From a checkpoint of a small transformer trained on Wikipedia: 4 heads of 64, vocabulary 676.
MLP neurons of a small language model. Each row is named by its layer, matrix (up: input weights) and neuron, and shows model dimensions 80-143. Each number is 200 + 30 x the weight over its row's rms, rounded and kept within 0 to 999.
After each neuron's rows, "fires in" lists the words (lower case) most often at its 100 highest values on Wikipedia text that the model never trained on.

L8.up197,178,183,180,186,194,179,174,214,145,211,258,165,150,214,214,219,200,198,227,195,243,154,225,195,183,144,210,234,153,186,244,216,214,178,202,221,274,212,245,184,258,200,212,172,276,218,212,235,235,179,212,173,141,198,182,172,221,226,176,217,197,175,166,182
fires in: "by", "for", "to", "on", "of"

L8.up611,194,193,236,241,163,211,180,201,175,181,174,227,177,197,206,222,193,149,233,195,202,201,233,223,246,226,209,175,236,162,206,130,171,237,223,186,213,191,222,205,228,169,157,251,122,216,215,245,220,214,109,197,221,197,169,238,174,216,136,187,216,190,219,177
fires in: "japanese", "to", "before", "urban", "as", "during"

L4.up680,249,191,181,246,211,188,202,260,223,162,183,174,218,242,232,201,228,198,185,152,173,237,165,197,208,182,210,147,177,226,180,175,216,263,194,181,167,215,224,192,222,257,167,194,143,232,168,182,167,194,158,225,199,222,182,209,184,214,182,200,185,217,171,190
fires in: "in", "received", "since", "through", "billboard", "by"

L5.up412,234,161,204,214,255,198,172,219,163,240,190,204,164,189,161,199,194,149,198,160,218,187,248,206,235,154,153,260,163,190,225,130,188,212,166,239,211,193,206,244,198,184,174,220,205,190,186,213,139,214,173,210,185,229,215,176,203,208,228,274,249,181,193,202
fires in: "more", "southern", "summer", "northern", "human"

L8.up469,157,232,124,175,189,171,217,165,233,124,194,155,180,214,209,191,239,221,185,214,177,198,237,146,215,203,251,141,181,169,220,164,260,190,220,235,253,191,212,130,215,218,209,215,176,161,175,214,214,189,247,142,254,206,103,183,165,208,201,210,154,199,218,212
fires in: "of", "with", "3", "instead", "6", "total"

L5.up14,166,208,230,232,194,210,180,196,138,226,145,198,224,209,201,198,238,224,202,201,181,254,193,175,253,222,166,228,197,242,199,160,242,166,200,206,136,205,240,175,181,198,196,236,205,229,202,175,192,191,186,255,185,169,169,203,201,170,198,156,245,215,231,210
fires in: "after", "within", "then", "well", "without"

L7.up32,228,163,158,228,145,201,200,104,200,187,205,167,180,219,247,253,206,214,201,184,214,246,206,178,211,195,170,227,189,199,178,158,192,220,158,190,148,181,207,240,217,201,138,218,252,222,230,250,203,132,227,225,256,183,147,176,243,243,125,211,219,203,167,174
fires in: "1", "100", "13", "14", "about"

L4.up27,191,207,217,188,215,213,201,198,240,227,166,185,212,225,213,242,176,226,181,155,247,258,175,202,223,240,213,221,191,183,248,208,175,175,222,208,233,147,271,246,126,210,216,192,199,241,151,144,236,222,186,208,178,162,210,173,179,139,178,214,194,214,202,156
fires in: "central", "right", "large", "middle", "different", "common"

L4.up413,214,201,216,226,177,245,200,222,195,209,166,158,228,132,140,207,225,207,198,212,190,232,186,199,150,224,189,190,158,180,223,238,201,267,207,176,214,196,150,204,193,183,213,147,200,178,159,172,219,223,220,222,183,249,202,230,208,127,183,218,244,204,152,168
fires in: "been", "before", "being", "unknown", "began", "given"

L4.up58,126,162,211,205,230,208,173,156,167,192,168,188,173,208,217,201,180,203,199,244,212,208,199,213,183,238,176,151,178,219,174,197,164,179,217,227,205,211,273,168,200,173,250,231,161,199,165,206,182,180,149,177,202,174,217,210,227,193,234,178,269,220,197,147
fires in: "old", "named", "older", "jiang", "open"

L5.up98,194,208,205,233,234,222,236,194,190,180,215,234,204,203,250,189,169,152,238,229,196,240,239,217,166,198,183,260,192,179,172,206,261,207,263,244,185,209,214,200,208,174,215,217,183,167,225,187,242,240,239,209,219,202,207,199,187,217,225,199,180,188,181,184
fires in: "which", "it", "career", "every", "what", "same"

L9.up551,229,204,178,144,186,207,139,244,159,207,166,225,197,210,210,210,187,135,263,171,174,245,181,170,187,232,185,191,161,166,203,186,210,190,213,203,228,184,188,194,203,189,181,189,222,159,189,213,179,183,174,136,236,188,193,236,200,150,171,202,205,176,233,206
fires in: "are", "area", "being", "is", "before", "be"

L5.up593,244,139,168,243,179,206,234,197,197,193,199,204,190,216,212,203,161,208,158,224,216,164,195,191,246,211,183,239,196,159,175,153,189,211,160,176,202,225,200,228,237,201,229,212,151,165,136,231,150,229,200,241,214,236,188,215,178,241,234,214,215,97,233,206
fires in: "united", "same", "code", "century", "of"

L4.up56,124,163,182,257,250,182,205,185,208,216,240,205,169,209,196,199,143,244,199,223,177,210,198,146,184,235,260,180,230,185,226,172,235,222,244,228,183,156,246,206,163,209,187,227,173,203,210,207,177,236,154,190,207,211,132,266,200,231,201,202,181,217,208,232
fires in: "right", "professional", "radio", "rio", "russian", "rural"

L8.up872,188,159,202,243,247,197,199,212,198,169,201,204,261,224,167,204,229,212,188,202,224,193,173,210,225,170,193,193,220,171,166,157,255,187,201,159,238,152,168,195,208,208,209,238,133,136,155,223,179,160,201,220,183,242,251,245,169,240,176,190,179,236,232,201
fires in: "district", "distribution", "research", "results", "daughter", "debut"

L5.up7,215,214,189,204,224,207,160,210,202,209,190,249,165,206,220,195,261,209,194,239,153,196,247,199,202,118,195,249,208,165,199,206,178,229,218,227,222,198,250,202,181,215,203,168,200,194,172,179,234,150,227,253,209,225,158,217,219,179,141,283,221,220,244,163
fires in: "they", "them", "would", "him", "murder"

L4.up603,165,221,153,245,190,249,202,176,183,183,176,182,231,221,216,231,152,162,187,161,238,233,213,179,294,193,216,208,205,174,207,209,184,207,207,253,149,209,212,210,186,191,215,200,219,177,184,253,238,214,255,211,229,207,227,142,235,214,193,162,212,185,195,245
fires in: "university", "indonesia", "serbia", "density", "germany", "ten"

L5.up103,235,193,142,202,176,166,246,254,204,217,189,237,147,203,182,179,197,193,216,196,197,141,262,168,267,182,173,196,211,178,220,206,133,273,168,216,239,213,189,192,193,165,179,221,191,213,171,216,191,209,207,218,203,219,188,221,247,188,236,239,197,185,185,165
fires in: "family", "species", "women", "men", "singles"

L9.up483,231,191,153,238,191,177,193,219,174,199,188,177,147,154,228,108,221,189,217,178,205,208,198,164,222,208,230,159,203,210,234,228,201,184,204,265,216,200,201,254,195,208,211,210,215,173,196,210,162,212,227,163,194,192,245,163,242,206,283,139,183,239,205,188
fires in: "to", "the", "in", "towards", "across", "on"